config.toml
n_layer = 17
d_model = 192
n_head = 6
vocab_size = 8192
activation = "geglu"
qk_norm = false
bias = "none"
init_std_up = 0.046
init_mimetic = 0.7
lr_mult_qkv = 0.7
grad_clip = 1.0
seq_len = 512
dataset = "wikipedia_en"
MLP neurons of a small language model. Each row is named by its layer, matrix (gate and up: input weights; down: output weights) and neuron, and shows model dimensions 0-63. Each number is 200 + 40 x the weight over its row's rms, rounded and kept within 0 to 999. A neuron's up and down rows have the sign that makes its largest values positive.
After each neuron's rows, "raises" lists the tokens whose logits its output raises most directly, leaving later layers aside.

L3.gate226,194,201,247,170,175,148,206,170,160,186,180,189,218,185,202,150,227,202,227,262,184,241,194,241,204,243,222,178,179,221,179,174,294,148,87,261,196,160,171,176,208,161,169,247,220,256,191,176,225,181,248,199,189,106,233,213,160,172,230,209,189,121,137,222
L3.up226,169,213,180,185,235,205,221,125,196,195,179,237,218,126,259,168,244,109,200,244,241,269,202,176,168,156,260,218,226,147,198,209,155,215,218,132,138,187,123,174,129,216,251,252,146,203,255,197,221,248,252,186,228,228,202,157,223,162,200,173,174,207,159,125
L3.down226,249,197,182,151,198,171,191,242,184,143,186,193,220,207,205,196,187,134,214,214,243,210,220,235,238,194,163,215,150,232,154,138,193,234,255,245,157,238,136,259,167,237,227,204,217,209,230,191,138,244,189,227,208,199,176,166,222,162,165,185,241,164,131,189
raises: "ment", "ments", "ing", "ories", "ement"

L10.gate194,216,174,250,212,253,191,204,264,260,241,234,271,136,133,265,152,184,165,181,221,234,246,238,133,198,188,264,254,122,246,220,141,204,185,232,169,227,160,170,182,210,159,225,224,250,159,255,276,222,212,184,268,207,214,175,208,262,203,132,215,281,156,178,174
L10.up194,190,245,197,198,185,152,146,160,203,107,149,225,168,227,156,250,239,133,184,143,216,252,132,206,245,235,238,224,123,227,195,169,217,215,209,225,223,174,183,180,177,189,186,225,134,209,204,140,183,245,214,259,170,169,191,126,214,224,142,160,222,172,183,182
L10.down194,155,177,204,237,257,141,248,236,221,177,188,264,203,101,206,230,133,196,256,223,209,231,222,118,259,201,224,215,161,271,193,192,132,89,147,220,162,198,165,237,224,161,120,149,210,173,252,200,224,220,253,258,179,179,231,172,224,221,184,160,310,213,225,104
raises: "ments", "ment", "ide", "ion", "cer"

L4.gate199,195,120,250,235,215,228,266,135,187,169,160,245,217,159,276,172,222,174,222,167,147,243,218,261,201,200,188,250,254,247,175,221,210,241,315,231,235,232,128,204,194,192,180,205,169,299,225,162,195,177,176,231,168,221,160,233,260,222,145,199,187,264,201,206
L4.up199,182,223,153,248,200,178,182,187,195,214,125,179,185,150,118,153,182,204,224,245,241,208,152,236,201,233,182,205,160,280,140,204,215,202,312,232,186,157,188,151,132,182,122,279,200,204,171,230,233,238,166,182,245,191,165,270,254,205,190,132,208,229,135,236
L4.down199,225,217,205,182,197,243,145,280,171,234,210,171,168,232,210,215,128,166,174,245,244,192,268,149,231,187,177,215,187,229,268,180,220,221,231,190,218,153,193,152,262,219,233,179,224,254,177,147,166,181,251,190,129,273,159,231,188,198,230,168,216,258,187,257
raises: "er", "erm", "ers", "bur", "str"

L8.gate487,196,179,166,183,165,149,225,229,179,189,167,177,179,203,170,214,192,189,210,155,273,235,150,214,208,259,235,197,219,185,204,221,247,229,281,129,222,109,200,210,136,193,317,201,180,300,205,181,223,200,198,213,258,170,213,146,156,200,205,227,189,198,158,226
L8.up487,247,181,228,200,173,160,265,142,240,139,154,150,164,216,155,226,144,161,268,161,220,205,175,205,203,203,230,149,221,217,232,155,162,230,243,190,291,226,157,251,175,191,212,204,267,207,230,164,151,227,233,156,209,164,256,144,197,147,138,242,194,168,97,280
L8.down487,167,262,214,249,162,167,187,206,180,207,224,215,223,184,160,150,205,208,194,229,237,254,208,157,158,199,183,241,215,133,193,149,247,232,204,176,171,199,188,233,208,178,243,143,215,184,252,162,235,214,210,254,126,245,252,229,232,222,221,189,215,151,218,175
raises: "s", "able", "ability", "ation", "ers"

L2.gate403,255,166,223,187,182,210,250,168,196,276,108,212,148,211,230,151,173,189,216,297,187,188,152,188,205,187,196,279,185,223,257,174,219,172,193,187,218,165,194,167,284,204,212,182,205,210,140,244,184,258,254,194,159,95,197,110,262,211,193,190,207,161,252,218
L2.up403,239,252,242,235,199,213,292,237,194,129,213,231,261,223,121,177,122,175,243,233,187,198,268,176,187,228,204,216,219,157,201,232,219,205,190,172,126,171,100,233,261,224,219,219,199,233,139,246,169,213,156,142,252,126,207,249,226,164,218,199,245,248,107,236
L2.down403,208,285,147,195,119,194,129,223,178,158,224,195,234,213,194,199,333,165,204,131,199,175,183,210,193,231,206,230,247,181,133,177,184,203,185,328,236,212,157,175,96,231,196,164,205,233,284,195,142,241,147,205,193,239,162,190,170,188,231,258,124,157,196,201
raises: "dy", "west", "die", "ative", "fully"

L13.gate398,226,193,223,191,188,189,256,244,154,171,145,171,198,250,164,224,233,247,215,274,169,140,180,208,197,205,116,138,173,188,275,136,206,207,234,233,181,220,243,210,121,186,142,187,193,232,268,201,246,139,159,152,168,215,199,206,209,172,182,239,269,173,183,169
L13.up398,237,217,197,259,125,200,163,214,229,139,166,220,152,179,163,183,257,215,255,251,242,165,219,203,225,155,185,218,178,244,190,232,205,200,248,203,188,167,229,171,157,222,148,157,233,243,303,185,238,232,196,221,136,217,180,208,216,236,227,132,282,178,201,202
L13.down398,233,182,157,199,191,217,189,255,152,273,237,209,174,187,211,250,134,229,193,189,241,204,172,243,229,193,196,175,195,152,167,313,143,132,268,168,225,293,203,190,196,232,226,212,207,216,159,144,206,198,262,205,183,196,206,202,192,254,196,197,181,159,189,135
raises: "al", "als", "ally", "alis", "ali"

L2.gate391,238,227,194,208,319,253,150,179,133,203,179,208,163,136,153,244,224,197,179,157,161,135,160,198,209,155,210,176,208,214,215,149,255,226,143,219,256,175,158,149,239,243,182,261,202,201,206,143,201,176,221,208,264,176,227,225,227,116,164,271,200,144,173,234
L2.up391,191,256,188,196,265,233,162,239,127,188,200,242,162,181,137,204,210,189,181,103,200,196,178,176,229,166,163,156,186,198,263,142,274,241,217,193,204,162,245,92,233,275,146,212,218,201,189,164,181,200,163,181,261,179,188,156,214,156,175,183,147,122,205,194
L2.down391,227,142,192,185,194,163,257,187,232,195,186,173,293,173,104,190,184,138,116,243,233,240,162,229,195,202,179,232,193,197,132,219,171,164,190,186,231,218,126,216,190,192,270,194,179,160,270,209,135,193,223,171,211,146,204,181,208,194,221,233,155,293,198,203
raises: "ll", "ño", "mb", "ller", "l"

L13.gate151,202,173,179,167,264,306,143,230,200,210,148,166,171,170,172,174,186,203,147,157,148,221,183,215,228,161,201,218,141,271,224,169,208,277,128,172,274,250,260,190,208,210,242,245,217,190,117,267,249,273,253,149,204,236,190,216,185,200,210,182,177,232,218,179
L13.up151,178,240,195,141,224,178,116,236,149,143,221,182,279,173,259,199,236,225,133,224,227,209,132,197,104,231,124,225,193,181,195,148,138,279,182,125,283,218,194,152,291,217,190,210,201,214,173,229,225,215,224,139,239,212,191,216,161,152,156,161,213,276,260,207
L13.down151,107,170,188,191,214,151,193,176,220,164,184,229,172,111,296,223,193,197,136,194,201,176,191,189,194,234,213,165,195,202,174,151,150,218,215,159,214,194,157,202,224,194,229,195,194,233,155,254,218,291,274,207,209,223,172,179,274,147,211,165,265,160,204,162
raises: " 24", " 28", " 29", " 27", " 25"

L8.gate215,225,180,176,177,194,223,138,257,240,254,158,126,153,217,223,239,216,179,262,234,268,191,240,191,174,258,200,228,155,204,218,209,204,190,249,236,252,221,184,210,208,198,217,227,102,214,239,134,166,215,208,163,118,238,103,222,232,221,138,218,184,204,231,246
L8.up215,216,235,259,192,212,265,171,275,219,135,164,200,258,171,184,210,210,178,196,234,241,238,210,198,77,212,251,202,181,177,251,188,216,180,107,211,238,277,251,202,209,296,214,231,246,226,221,169,170,163,176,198,148,221,228,179,301,293,176,167,212,192,213,186
L8.down215,153,210,212,180,218,211,148,243,133,171,146,172,196,204,211,270,294,244,164,238,220,227,196,173,206,132,126,228,148,250,168,174,185,178,236,215,213,199,137,258,238,220,178,213,270,169,194,180,243,204,198,166,192,251,144,137,168,158,114,191,176,215,207,201
raises: "ers", "als", "er", "atory", "play"

L13.gate368,279,191,265,183,229,233,267,244,228,206,226,197,260,120,106,131,170,228,164,188,166,184,156,197,159,227,234,200,233,169,107,173,183,158,159,241,224,285,167,210,221,184,230,209,183,165,249,231,149,236,264,179,184,244,183,194,185,153,224,185,175,229,198,241
L13.up368,151,132,219,225,239,248,184,146,207,168,203,275,238,110,213,231,204,224,288,190,214,201,216,209,263,169,197,245,237,228,277,179,192,227,177,215,138,155,234,138,164,270,211,267,185,195,236,221,277,148,216,224,118,211,174,163,152,197,159,203,252,212,239,159
L13.down368,293,285,186,188,166,178,196,238,205,181,220,239,234,151,168,128,198,179,147,203,164,200,123,182,108,234,310,159,197,204,191,176,154,126,197,228,205,231,169,216,148,133,226,196,225,213,186,257,204,257,211,196,192,236,174,231,186,194,228,222,200,223,192,239
raises: "ll", "tt", "cc", "rm", "rs"

L3.gate13,211,212,158,271,166,223,219,205,241,154,221,180,261,154,181,183,183,233,289,255,186,173,157,218,258,136,194,216,213,250,203,186,183,186,146,132,217,191,96,194,168,147,173,173,241,224,192,252,163,243,240,230,180,180,255,250,144,209,214,193,186,191,269,287
L3.up13,197,207,211,180,196,241,205,171,147,132,166,166,229,174,99,164,211,225,139,118,211,113,253,214,207,222,281,154,159,234,213,209,161,177,193,139,208,169,171,196,233,193,232,204,167,189,197,131,227,252,231,239,161,148,255,212,194,160,170,163,259,243,194,120
L3.down13,171,253,241,170,213,164,224,208,232,198,226,226,152,205,133,277,225,198,197,272,171,180,167,250,131,160,231,182,185,212,198,200,271,239,170,221,175,196,219,253,218,239,270,136,196,231,189,181,218,179,183,192,203,212,155,227,163,134,194,256,230,203,175,193
raises: "fully", "ious", "ry", "ight", "ouse"